From a checkpoint of a small transformer trained on Wikipedia: attention and MLP in parallel.
MLP neurons of a small language model. Each row is named by its layer, matrix (up: input weights) and neuron, and shows model dimensions 368-463. Each number is 50 + 12 x the weight over its row's rms, rounded and kept within 0 to 99.
Before each neuron's rows, "fires on" lists the tokens most often at its 100 highest values on Wikipedia text that the model never trained on.

fires on: "s", " in", "ers", " $", " of", " over"
L4.up1282:40 54 56 38 56 36 63 59 42 47 41 44 34 34 58 46 52 54 59 35 61 60 36 39 39 52 48 53 59 71 48 21 23 38 64 68 41 29 38 40 54 48 59 54 62 55 50 37 57 57 62 84 34 37 54 31 50 67 36 59 21 71 59 36 32 54 46 59 58 31 50 69 52 63 61 29 45 47 51 78 52 50 55 45 57 53 40 66 81 47 58 62 57 24 47 38

fires on: "p", "s", " went", "re", ".", " Pro"
L4.up1126:68 57 53 66 42 60 53 34 37 54 38 48 64 47 68 69 62 55 33 43 53 56 33 38 46 58 57 43 60 73 31 43 72 63 50 20 40 42 39 46 60 44 76 55 29 38 35 56 62 45 46 54 44 37 41 54 67 48 61 39 23 48 58 53 73 45 48 69 51 46 54 61 57 40 57 61 43 28 35 43 55 52 35 59 36 47 50 33 40 47 40 43 67 55 62 27

fires on: " but", " and", ";", " So", ".", " so"
L4.up950:68 62 65 39 50 54 51 46 43 38 69 70 52 62 42 54 42 49 43 61 42 32 43 62 51 22 58 59 53 45 64 39 63 65 51 59 37 47 55 52 47 42 26 41 48 54 40 31 44 56 50 48 64 53 39 39 38 59 62 67 40 65 51 52 60 62 72 49 39 54 60 50 57 54 38 37 41 64 39 36 61 61 41 70 52 70 54 64 65 66 68 55 39 55 60 43

fires on: "'", "’"
L4.up1643:56 53 60 33 46 48 65 61 38 39 37 52 71 45 32 46 62 43 58 51 43 43 63 51 60 40 50 56 43 43 56 50 56 29 34 44 42 42 58 31 41 58 47 68 51 54 60 56 46 39 45 42 47 37 56 45 52 50 32 61 58 66 54 62 29 54 45 48 58 56 50 52 58 33 24 51 52 52 54 51 43 59 47 51 43 61 55 56 54 56 58 32 23 77 44 55

fires on: " G", " who", "mit", "am", " a"
L4.up1496:62 57 57 56 74 51 44 46 40 52 50 46 49 58 63 54 78 53 70 41 37 52 48 57 53 31 51 34 39 45 26 47 47 40 58 56 50 62 64 49 64 48 66 72 63 59 63 39 50 84 34 55 65 58 50 53 35 52 55 38 42 36 60 45 45 52 46 59 58 35 41 45 70 64 41 67 50 30 69 40 63 40 55 43 56 51 35 46 21 71 56 48 35 48 52 34

fires on: " |", " serve", " Ever"
L4.up322:41 66 55 37 56 41 63 54 40 53 32 49 75 56 56 56 54 46 50 31 42 66 50 63 67 55 35 82 49 34 52 30 56 46 30 57 45 51 47 81 62 47 55 41 40 62 53 54 48 41 40 57 35 33 53 51 56 45 41 46 58 53 42 73 42 34 63 57 53 48 50 74 39 46 54 46 45 59 47 48 76 56 59 55 49 53 39 53 66 60 35 27 41 28 49 35

fires on: "n", " of", " by", " from", "d", "ed"
L4.up40:54 55 56 45 60 48 63 54 42 54 78 51 40 38 43 66 60 53 58 40 55 68 71 57 65 69 66 50 65 56 46 47 39 36 52 56 39 66 55 55 52 76 82 58 46 56 54 58 45 54 31 62 51 49 64 27 80 45 46 53 47 66 48 64 53 52 53 81 56 37 51 57 45 35 61 43 52 56 73 59 35 53 41 54 47 61 64 50 46 57 43 61 44 33 54 44

fires on: "ed", " with", "d", " Ma", "ly", " only"
L4.up175:56 48 49 49 50 40 46 45 52 47 61 66 38 46 52 88 60 52 59 41 42 45 41 47 36 45 56 48 38 48 59 53 54 45 30 45 53 11 33 54 65 44 62 61 42 47 38 46 54 48 51 30 53 65 55 31 45 46 40 69 66 51 49 47 50 48 59 53 68 56 50 63 54 44 58 30 41 43 40 53 49 57 44 41 53 43 50 69 57 59 31 49 37 58 25 47

fires on: "s", " set", " in", " with"
L4.up1347:76 48 35 66 61 35 56 59 54 61 51 55 71 74 56 50 68 46 71 35 51 37 24 65 55 47 50 29 43 60 49 52 58 71 37 61 67 40 62 43 65 58 65 67 63 40 58 63 38 65 40 50 38 35 61 42 31 38 55 57 67 44 43 60 35 29 37 37 55 45 54 55 58 58 50 61 26 58 39 54 43 54 53 37 70 46 42 53 43 45 64 39 73 52 48 45

fires on: "\n"
L4.up803:59 46 51 55 46 47 61 45 39 65 50 59 65 61 62 57 45 45 21 32 48 34 34 68 57 43 45 43 51 63 50 27 81 55 50 53 62 47 39 60 48 40 58 41 53 39 51 51 60 34 60 40 42 50 41 52 57 62 51 52 40 46 54 34 38 51 49 54 38 66 68 33 46 28 31 53 35 34 48 66 29 45 55 27 51 48 42 60 26 51 40 32 64 40 64 73

fires on: "y", "?", "Th", "e", "-", "ky"
L4.up338:61 47 31 66 33 28 63 46 36 55 57 44 68 36 48 47 47 77 52 60 49 47 56 32 48 35 58 78 34 46 63 54 57 38 45 49 56 49 47 46 35 59 57 59 71 70 36 69 51 40 41 70 46 41 59 61 53 34 44 49 46 48 24 55 40 48 70 47 44 48 46 53 33 63 43 24 47 55 48 44 46 66 45 32 61 50 61 71 34 51 54 48 51 56 56 64

fires on: "1", " sub", " pre", "2", " Apps", " ("
L4.up1804:44 69 52 60 40 20 57 46 43 53 57 45 47 62 72 46 41 45 36 51 54 37 57 55 54 32 53 42 67 41 58 33 63 48 51 62 76 43 64 44 58 40 40 68 41 54 43 57 51 45 51 58 48 67 64 54 37 50 53 59 58 48 56 48 45 33 36 43 63 65 43 68 58 52 73 36 40 49 41 67 59 61 41 63 47 41 68 62 66 55 55 37 29 53 56 40

fires on: "==", "C", "ry", "ber", "===", " ==="
L4.up2001:48 60 53 51 42 41 65 52 47 38 54 34 58 62 48 59 62 57 39 49 68 47 65 42 52 51 51 45 43 55 36 43 41 66 59 56 62 69 67 64 39 38 49 64 65 76 52 33 55 49 44 53 66 70 53 44 51 48 41 44 45 48 47 24 46 51 48 59 61 67 45 77 51 54 43 47 59 52 61 39 71 46 42 58 71 62 50 57 28 44 44 51 60 49 46 54

fires on: "==", " N", " C", "U", " M", "O"
L4.up1996:59 32 39 41 38 52 59 41 51 56 56 47 60 36 58 62 54 36 50 53 52 40 55 73 75 27 63 45 58 17 42 30 72 37 50 64 57 35 43 41 41 60 44 53 47 61 30 49 58 49 51 69 69 33 66 48 20 74 33 48 62 50 75 69 17 42 55 55 55 40 45 61 68 50 59 27 34 43 66 66 45 69 47 40 49 70 55 56 55 48 58 58 52 59 70 51

fires on: " Ha", "N", "ra", "ed", " of", " Na"
L4.up1427:59 46 64 51 55 31 65 52 52 59 37 53 41 64 23 45 18 58 64 55 61 75 42 77 37 61 53 59 47 45 68 40 32 54 57 69 39 27 52 47 37 86 51 55 54 29 43 55 36 47 41 45 36 40 53 31 54 64 42 44 35 54 36 61 68 57 66 58 51 40 46 49 43 64 40 36 39 53 55 55 35 43 50 21 55 46 81 70 67 61 48 35 41 41 56 43

fires on: "t", "6", "ent", "-"
L4.up790:59 75 43 60 49 53 58 54 33 59 44 70 39 51 50 69 42 37 49 18 60 45 40 42 17 46 38 55 43 61 37 49 46 67 57 53 54 66 44 83 53 42 48 32 52 54 34 38 58 64 42 73 48 36 38 33 58 68 26 31 47 67 63 40 47 61 56 28 48 47 55 46 62 56 53 68 36 50 61 48 44 44 49 49 50 27 38 63 33 50 48 72 60 31 69 49

fires on: "el", " a", "ing", "ed", "lo", "ly"
L4.up1109:68 64 53 41 56 57 57 63 37 46 69 41 49 63 46 57 48 49 63 56 40 50 45 54 29 48 64 81 58 56 37 64 98 36 42 48 59 36 41 34 53 34 54 66 37 61 64 75 65 45 66 56 54 52 53 40 50 58 41 56 33 65 50 57 47 50 50 55 55 46 61 69 68 29 69 44 56 35 31 44 48 75 58 50 35 46 56 55 39 41 46 53 38 61 56 55

fires on: " to", ":", " co", " per", " sq", " medal"
L4.up1986:49 60 36 50 54 66 55 47 33 46 37 54 48 55 48 49 60 43 55 66 79 34 62 79 63 80 27 34 63 32 43 32 39 58 63 58 47 65 45 41 79 55 59 69 47 49 28 74 62 57 34 46 72 61 56 56 72 45 31 38 61 57 62 60 51 46 47 51 25 41 66 47 50 18 31 49 72 59 55 45 49 61 45 50 52 49 55 63 48 40 23 36 51 30 48 41

fires on: "7", "g", "om", "ag", "ig", " power"
L4.up148:73 71 36 80 32 51 47 51 33 35 51 73 50 46 41 58 58 63 64 68 54 28 32 55 62 69 25 65 60 51 50 54 58 48 48 41 45 47 45 33 48 52 69 41 56 58 76 51 47 45 63 61 54 39 61 48 54 72 41 60 54 31 42 37 56 53 40 32 45 68 43 60 83 55 56 28 49 61 46 49 30 60 51 42 48 20 52 43 39 70 58 34 50 58 47 44

fires on: "ed", " a", " As", " in", " or", "n"
L4.up1963:99 92 54 42 55 49 65 43 24 35 46 51 56 46 50 69 49 57 51 50 45 50 36 67 27 51 56 54 47 54 26 52 58 46 53 43 31 55 38 48 24 52 33 49 51 45 33 62 52 63 43 64 44 43 63 33 85 64 51 28 55 37 48 38 52 35 32 60 55 49 47 66 72 40 55 39 35 53 61 56 36 54 53 68 53 27 59 33 45 67 51 51 57 69 70 59

fires on: "1", " Party", "2", " December", " October"
L4.up287:66 51 51 55 46 26 49 36 48 68 52 55 56 41 44 63 54 41 50 38 40 25 59 46 56 29 48 50 54 46 43 46 35 58 51 51 46 49 36 71 48 53 48 43 43 47 48 45 69 69 46 53 52 47 65 48 40 56 54 60 48 43 60 33 48 54 76 50 54 43 37 59 68 50 56 54 41 43 44 56 56 53 56 56 58 34 47 69 77 65 55 67 67 42 47 46

fires on: "'", "’", "‘", ":", "um"
L4.up1472:35 54 28 53 37 62 56 50 39 56 38 37 63 35 54 53 69 55 59 60 39 54 57 50 30 56 42 69 31 69 59 50 59 42 43 56 42 77 51 51 43 60 37 67 50 43 55 35 54 31 42 54 60 64 37 46 49 62 41 78 28 36 51 37 67 39 62 44 66 50 55 48 82 39 63 48 59 58 31 65 48 58 49 38 36 46 48 60 71 43 60 29 25 72 51 50

fires on: "–", "-", "/", " and", "."
L4.up934:56 55 35 54 60 49 38 57 58 58 45 60 28 28 64 25 59 66 67 66 47 41 44 50 60 42 40 55 20 56 47 51 59 46 45 43 39 63 39 62 56 41 57 37 57 32 42 63 32 45 33 34 40 48 44 46 62 40 44 45 48 62 63 42 36 54 64 36 46 45 37 46 56 54 40 55 30 57 36 65 51 40 50 47 46 41 36 76 57 56 60 53 53 71 55 52

fires on: ",", " was", "1", " de", "me"
L4.up620:58 51 43 46 51 48 59 62 52 52 56 86 60 34 67 56 50 42 56 19 59 25 55 45 61 57 32 60 33 44 37 47 49 37 60 59 35 43 47 50 68 71 49 54 64 49 48 54 42 70 34 42 50 31 46 46 57 48 52 74 46 59 42 47 40 43 49 41 46 45 58 37 50 35 48 50 35 36 70 46 61 60 55 33 52 24 32 62 48 59 63 52 38 58 40 39

fires on: " as", "ing", " $"
L4.up2034:54 49 47 71 60 47 53 59 45 49 49 50 53 47 48 78 53 58 11 57 53 36 47 51 29 51 70 66 42 61 40 39 57 35 37 61 43 62 44 64 54 63 37 55 35 55 43 28 54 49 40 46 50 53 46 37 42 41 56 66 33 66 52 55 38 46 55 83 37 32 34 64 58 40 75 54 46 61 36 44 57 64 51 54 42 25 59 59 46 51 54 62 49 57 46 29

fires on: " was", " had", "s", "ve", " been", "re"
L4.up818:63 71 30 56 39 35 51 51 37 46 47 57 56 55 61 58 63 53 43 38 35 40 47 54 33 62 67 52 30 49 53 55 78 57 50 57 57 43 36 50 53 57 37 48 35 53 25 46 61 52 47 46 27 34 58 28 33 57 46 56 53 46 72 57 52 51 55 51 60 39 36 47 51 57 62 40 74 46 63 72 36 42 35 62 53 31 42 75 38 48 37 41 63 48 45 30

fires on: "0", "5", "2", "6", "7", " higher"
L4.up1387:68 30 56 34 40 41 50 44 71 66 49 58 40 65 53 50 28 66 62 26 64 52 63 59 61 43 48 57 24 47 61 50 56 64 59 44 45 62 43 36 60 72 40 52 51 34 56 68 57 57 33 66 58 27 59 59 35 49 47 45 65 37 48 52 79 52 58 64 48 71 48 45 49 42 62 58 37 61 41 48 57 55 47 58 57 39 57 48 52 69 48 29 60 57 62 48

fires on: ")", ";", "==", " than", ");"
L4.up1505:51 47 64 47 38 51 68 51 84 56 48 40 51 53 53 46 46 60 45 38 75 61 40 60 57 66 54 42 51 60 56 19 76 56 31 54 63 37 29 38 37 68 39 44 24 52 48 59 52 47 38 42 46 30 51 49 43 71 37 39 61 61 59 56 41 52 53 56 50 71 43 61 42 57 45 58 55 43 34 50 32 54 42 47 66 64 41 62 33 67 31 71 37 73 58 32

fires on: " as", "1", " of", "ing", "ov"
L4.up1177:49 88 59 52 41 48 46 59 40 39 49 69 21 59 54 77 45 41 66 42 43 42 38 56 64 61 50 43 43 78 48 52 50 57 69 49 34 68 59 70 26 39 42 51 47 38 58 69 47 38 25 56 59 50 65 59 48 53 42 55 50 20 70 54 54 59 19 49 52 47 51 51 61 51 48 61 38 58 49 48 55 72 50 60 67 25 66 87 50 64 59 46 64 48 57 38

fires on: "s", "9", "v", "0", "1", "8"
L4.up196:45 70 46 25 60 21 58 71 57 50 31 48 48 70 48 56 44 43 61 56 52 44 42 51 51 34 49 49 46 29 60 29 53 55 50 41 32 41 38 47 36 51 49 50 42 59 47 49 45 43 75 69 61 62 68 43 33 46 44 56 67 62 66 46 45 35 65 46 47 91 53 79 43 42 56 29 59 83 45 48 69 51 42 55 66 33 53 46 32 39 55 54 50 56 65 59

fires on: " E", "2", "s", " co", "e", " post"
L4.up1974:52 37 40 77 34 54 63 32 25 56 31 36 54 47 51 59 46 56 59 62 56 46 42 55 37 63 50 53 62 74 38 55 53 45 50 66 58 43 62 47 58 47 42 45 37 55 58 35 52 22 55 51 46 33 57 43 35 70 40 46 44 78 64 71 30 57 21 63 45 43 56 42 31 49 50 44 49 35 42 60 51 42 54 47 66 44 56 44 42 46 72 46 48 35 32 78

fires on: "-", " born", "–", " m", "p", "/"
L4.up2019:57 63 30 42 50 69 48 65 41 55 52 54 49 61 51 24 46 55 57 54 61 45 46 52 40 41 44 52 50 55 46 36 43 43 45 56 47 64 39 49 46 38 68 51 53 33 49 65 49 34 41 60 54 43 43 40 54 57 41 43 36 64 61 52 23 56 58 67 76 41 32 27 64 62 72 68 59 51 39 37 58 58 31 24 50 44 60 50 48 71 39 41 57 61 65 46

fires on: " re"
L4.up1216:62 54 28 49 41 55 54 51 59 60 60 54 36 50 47 51 44 63 47 43 51 68 51 50 35 51 60 57 16 57 51 56 59 38 43 63 36 57 47 75 58 40 42 68 47 38 74 32 51 60 34 41 43 53 47 40 50 47 31 35 34 67 48 41 72 37 70 48 70 53 31 74 47 61 62 45 63 53 60 64 53 52 42 43 52 56 50 46 61 39 70 34 62 45 38 43

fires on: "9", "s", "3", "8", "i", "o"
L4.up661:53 74 66 55 47 55 80 38 53 57 48 50 46 49 43 65 57 70 42 46 41 64 45 59 44 68 28 70 54 62 62 44 35 34 61 35 65 52 42 60 44 57 46 46 43 63 58 55 19 43 62 50 37 48 58 45 31 43 52 70 48 59 70 64 54 49 46 51 57 65 60 16 71 49 47 51 46 47 67 46 28 57 53 40 52 50 53 55 68 54 31 29 34 66 38 42

fires on: " re", "t", "e", " E", " B", " Republican"
L4.up145:53 47 40 44 43 43 52 22 43 72 46 48 38 55 52 54 48 79 47 50 50 47 63 48 52 57 42 45 69 61 45 60 54 31 37 56 51 56 36 31 74 43 62 49 66 74 49 33 62 39 66 48 44 62 57 44 32 68 36 48 62 42 32 58 62 46 60 39 58 64 22 42 49 39 33 36 46 34 41 57 52 43 44 24 49 38 66 64 53 75 59 65 45 38 44 46

fires on: "d", "B", " B", "8", " One", "4"
L4.up59:49 47 47 58 50 45 56 55 24 43 59 37 60 33 49 64 34 59 41 50 47 39 44 44 44 56 54 72 41 62 58 40 48 38 62 46 45 35 36 40 47 30 66 31 61 52 40 67 39 32 50 57 67 60 57 54 27 50 42 27 56 60 52 54 43 28 42 53 43 57 54 21 54 37 27 32 59 55 44 50 42 70 49 42 49 47 73 58 63 75 49 50 47 50 61 38

fires on: "-", " to", "1", "fa"
L4.up692:50 55 39 45 64 46 60 63 38 56 30 53 72 60 32 43 39 51 66 60 52 42 71 64 54 45 22 40 19 47 58 43 56 37 40 60 40 25 61 71 51 39 79 47 42 22 21 64 38 44 52 72 53 53 67 51 52 54 56 64 58 62 63 53 43 55 38 53 43 25 54 30 62 47 47 57 14 52 49 60 46 60 43 43 56 53 74 62 87 38 40 47 60 24 48 56

fires on: "1", "2", " club", " due", "ri"
L4.up1042:61 64 68 55 44 43 72 42 31 41 46 75 58 47 57 43 54 57 46 29 50 24 60 41 39 57 51 60 47 34 75 37 51 40 45 37 35 34 47 68 71 40 46 51 23 58 47 51 56 54 54 54 26 56 77 43 54 55 48 62 47 60 57 40 34 43 59 32 47 46 51 61 34 42 77 63 49 80 58 52 36 50 48 55 54 38 50 48 37 65 40 66 65 49 49 34

fires on: " had", " after", " of", " |", " before", " as"
L4.up1639:61 73 38 49 47 39 50 65 43 51 47 42 57 62 36 66 51 45 54 37 44 44 39 62 42 57 52 32 37 42 39 22 47 56 52 59 60 52 40 66 39 67 54 41 51 31 61 38 50 61 62 43 44 30 50 44 33 70 43 45 75 57 51 73 54 50 50 74 45 46 42 54 71 28 49 67 45 25 62 50 55 61 50 42 52 39 76 76 63 45 50 18 57 20 34 39

fires on: "7"
L4.up293:62 54 13 64 63 57 57 36 38 42 59 43 66 37 55 27 61 67 46 59 59 29 41 37 63 54 26 56 65 50 47 37 46 45 44 42 50 49 45 85 65 27 50 43 30 54 62 57 44 53 43 67 50 57 54 41 46 49 49 44 52 51 61 73 59 59 25 32 41 47 58 41 86 57 63 57 45 65 31 43 52 75 51 60 60 36 23 37 40 54 51 71 49 54 69 63

fires on: " by", " of", " |", " between", "|"
L4.up580:73 51 60 53 55 50 62 60 50 56 51 40 61 20 40 58 48 35 36 50 48 45 42 65 50 35 53 41 52 36 56 45 40 43 28 67 60 53 46 83 61 48 52 34 26 54 63 27 53 69 56 83 55 55 57 42 41 68 51 47 51 42 81 63 70 51 38 66 49 52 28 51 72 52 59 52 59 42 65 71 37 59 46 61 53 10 55 55 48 43 65 63 46 33 35 55

fires on: "s", " they", " They", " two"
L4.up1514:69 47 58 61 49 53 68 55 41 49 41 44 52 57 54 46 57 72 46 62 63 47 46 50 49 63 46 61 16 64 64 45 63 71 23 61 51 60 22 36 62 37 48 48 53 47 40 49 38 54 23 81 40 36 64 33 50 41 53 35 35 67 48 44 46 67 53 50 40 46 49 37 72 54 59 47 53 38 45 55 57 79 36 62 37 32 27 58 60 47 23 41 65 40 56 18

fires on: " of", "'", " as", "ut"
L4.up2015:38 48 54 40 29 56 68 54 48 66 47 68 48 73 29 76 35 37 43 51 52 68 45 72 54 35 58 49 48 40 40 48 49 49 57 43 35 80 30 45 38 42 61 56 22 57 46 58 58 41 45 66 60 43 55 54 38 48 61 54 26 53 54 63 50 55 67 63 53 49 37 54 33 38 51 60 25 57 70 54 47 44 55 60 52 39 63 44 35 54 64 52 61 47 34 42

fires on: " place", "-", "lan", "ir", " goal", "al"
L4.up1118:52 41 59 48 51 61 55 61 51 41 38 40 57 45 53 55 70 44 43 36 66 43 69 63 38 20 44 64 40 44 76 53 56 59 47 45 53 46 50 32 42 32 67 40 51 50 48 75 48 49 45 66 39 48 47 39 52 35 53 67 51 54 59 60 49 62 75 48 68 30 29 52 44 21 47 58 56 47 42 64 51 63 38 74 57 37 44 33 59 65 34 38 34 64 49 61

fires on: " re", " Re", " the", " of", " Fall", " ("
L4.up837:62 30 19 55 61 52 59 54 34 52 53 62 40 50 46 71 55 57 46 68 54 57 43 71 42 75 60 53 31 64 46 26 56 54 38 54 36 41 33 70 44 61 51 55 48 72 44 45 41 61 33 60 49 40 60 43 56 44 42 54 41 41 35 44 48 40 55 49 76 24 57 47 66 54 62 41 41 51 54 52 64 43 50 56 37 61 47 42 48 47 56 54 29 44 70 57

fires on: ",", " as", "n", "ter", "ul"
L4.up967:54 40 44 55 64 57 60 64 50 55 46 56 33 57 65 75 70 41 43 29 44 42 45 44 55 38 58 50 72 40 24 59 63 53 33 70 47 86 55 41 59 56 70 43 41 55 46 31 43 64 56 51 60 44 52 33 44 66 46 54 39 39 42 59 38 52 71 69 41 45 50 74 30 48 41 62 37 51 48 64 67 65 53 54 49 57 72 35 53 58 58 55 50 25 61 32

fires on: " ", "9", "1", ",", ".", " June"
L4.up575:39 39 51 33 32 43 48 49 37 34 52 50 67 37 29 46 66 58 35 29 69 31 36 61 47 53 54 52 50 54 29 25 69 49 48 54 57 58 71 44 59 38 44 44 39 59 29 67 36 49 36 45 55 65 46 44 68 48 54 54 76 39 38 28 31 61 44 55 53 69 58 36 43 56 37 63 58 53 44 49 50 60 50 45 63 39 12 42 43 67 32 63 42 65 70 33

fires on: "s", "es", " They", " and"
L4.up1813:58 78 65 64 60 31 64 64 60 20 38 43 35 64 47 72 35 55 49 37 64 48 67 57 29 75 38 61 30 49 72 46 42 30 30 39 44 71 44 69 59 67 54 46 33 63 57 47 41 27 31 67 49 41 51 43 52 56 49 60 42 48 76 56 43 94 46 62 47 55 61 35 60 55 58 46 53 45 59 55 65 47 50 49 45 52 30 40 52 32 44 54 30 44 52 60

fires on: "-", " per", " Per", "th", "–", " second"
L4.up480:39 64 58 38 37 57 48 60 20 63 27 55 49 61 40 47 60 53 55 50 65 49 63 54 35 73 40 50 42 43 51 39 29 36 52 59 57 46 52 56 33 63 68 55 51 63 58 51 42 52 48 65 33 36 61 33 40 36 36 48 56 64 92 52 37 52 51 56 66 47 50 65 38 53 43 24 51 50 39 50 43 62 52 59 45 55 83 50 56 72 43 27 49 42 72 34

fires on: "p", " m", "0", " two"
L4.up1748:64 40 48 32 48 25 62 64 40 43 51 64 48 36 64 51 62 64 54 31 60 56 41 51 73 47 35 41 27 69 45 58 47 41 65 50 48 34 47 75 49 79 62 53 28 53 48 50 43 48 59 51 60 45 63 33 40 70 42 46 76 47 41 42 54 45 48 63 59 35 42 41 48 53 62 51 35 49 47 60 20 49 62 54 45 48 62 31 65 30 56 52 64 25 48 61

fires on: "9", "0", " U", " T", " P"
L4.up1423:57 66 46 50 54 48 50 61 63 39 42 35 44 70 36 46 49 46 57 23 63 34 45 41 42 43 29 46 28 35 49 52 38 67 54 52 48 46 54 62 55 60 44 62 47 70 46 63 89 49 54 62 32 45 50 50 48 65 41 61 51 71 58 55 53 67 43 50 48 38 48 63 44 59 58 45 14 56 48 58 53 45 44 44 90 44 54 68 50 36 52 43 51 44 50 43

fires on: "'", "’", " |", ":"
L4.up1932:27 47 56 49 71 62 60 70 42 48 40 65 61 42 43 45 47 47 23 29 52 42 34 60 61 61 38 70 42 34 53 46 42 31 50 60 57 57 32 31 56 67 30 47 27 55 52 33 55 41 44 44 45 75 60 43 43 56 21 66 68 50 37 56 50 40 60 43 73 55 37 33 39 52 63 56 59 46 53 62 61 40 36 53 65 53 37 30 41 33 60 69 53 63 53 46

fires on: ";", ":", " have"
L4.up717:57 64 57 51 67 50 54 46 50 50 51 73 47 49 51 53 48 51 44 26 69 51 48 70 49 40 63 46 59 54 58 36 67 30 54 52 64 40 51 53 37 52 32 51 33 62 39 58 50 58 31 67 40 42 52 52 33 56 28 27 63 44 46 73 52 54 62 43 34 48 54 48 44 52 55 45 54 60 48 55 49 50 56 48 54 64 47 47 69 51 57 43 19 52 57 32

fires on: " a", "th", "-", "in", " his"
L4.up50:42 63 35 41 56 56 55 67 38 43 34 48 55 38 67 49 64 63 47 54 38 53 65 34 30 49 40 37 46 64 42 53 59 52 46 39 62 46 51 83 60 61 60 68 58 47 50 39 54 58 36 54 29 55 51 51 51 36 46 55 65 61 68 30 41 60 37 71 50 61 40 70 49 42 39 66 49 52 36 29 37 44 49 30 60 54 56 43 48 31 46 50 46 31 38 59

fires on: " in", " none", " of", " criticized", "4"
L4.up384:55 71 73 54 76 43 59 60 43 55 41 40 34 64 57 56 55 24 25 35 42 38 27 50 26 45 61 50 32 49 16 38 58 43 51 49 49 53 56 42 64 45 48 50 39 32 42 60 76 47 38 52 64 43 55 46 26 69 35 12 61 56 46 64 30 60 55 43 67 41 43 34 40 61 77 57 44 47 71 61 47 65 42 47 44 60 36 42 81 49 57 57 67 27 45 26

fires on: " in", "/", "g", " m", " C"
L4.up1413:85 58 59 33 25 52 46 44 51 58 49 34 63 63 32 51 44 75 56 37 60 24 59 46 42 31 33 49 55 66 58 53 44 44 64 42 38 20 51 46 40 54 73 44 59 36 47 61 40 33 57 43 60 44 38 55 49 66 51 51 37 61 57 61 35 72 48 69 47 41 51 62 63 40 46 54 16 31 41 56 68 63 46 48 64 43 36 54 38 36 75 47 66 45 70 44

fires on: " |", "P", " Platinum", "s", "TV"
L4.up1847:49 39 29 55 56 36 52 34 50 44 42 51 81 31 50 38 41 58 45 56 49 33 44 49 37 58 42 53 68 50 44 42 62 33 68 43 62 38 60 66 28 37 36 54 57 55 60 39 32 51 70 34 48 50 48 51 46 67 46 26 41 37 52 64 43 44 38 30 50 55 69 66 57 21 43 72 56 55 34 70 42 57 51 71 37 73 54 50 49 40 46 37 39 63 47 44

fires on: "==", "===", " to", "-", " ==", " League"
L4.up1706:51 46 59 36 26 34 51 60 42 36 46 45 33 81 42 44 55 35 63 54 56 57 52 60 59 42 26 39 38 46 71 53 42 51 34 47 35 49 61 46 56 41 57 64 45 31 39 60 47 32 57 55 38 44 57 53 38 55 27 66 40 67 48 58 55 58 26 71 46 39 49 54 48 75 45 60 57 49 67 40 63 47 41 48 55 56 52 54 56 47 52 55 56 52 45 43

fires on: " by", "ne", "n", " All", "id"
L4.up240:47 45 35 43 50 62 55 69 57 49 65 44 45 61 34 46 57 26 45 58 61 40 49 61 50 48 36 46 60 63 35 46 52 42 53 57 47 59 57 65 64 47 45 74 54 53 47 60 54 42 42 46 49 47 36 49 61 48 35 71 40 61 64 40 72 82 40 69 46 63 54 50 65 53 40 62 45 42 59 59 54 67 41 52 65 59 43 65 65 52 55 56 29 55 52 52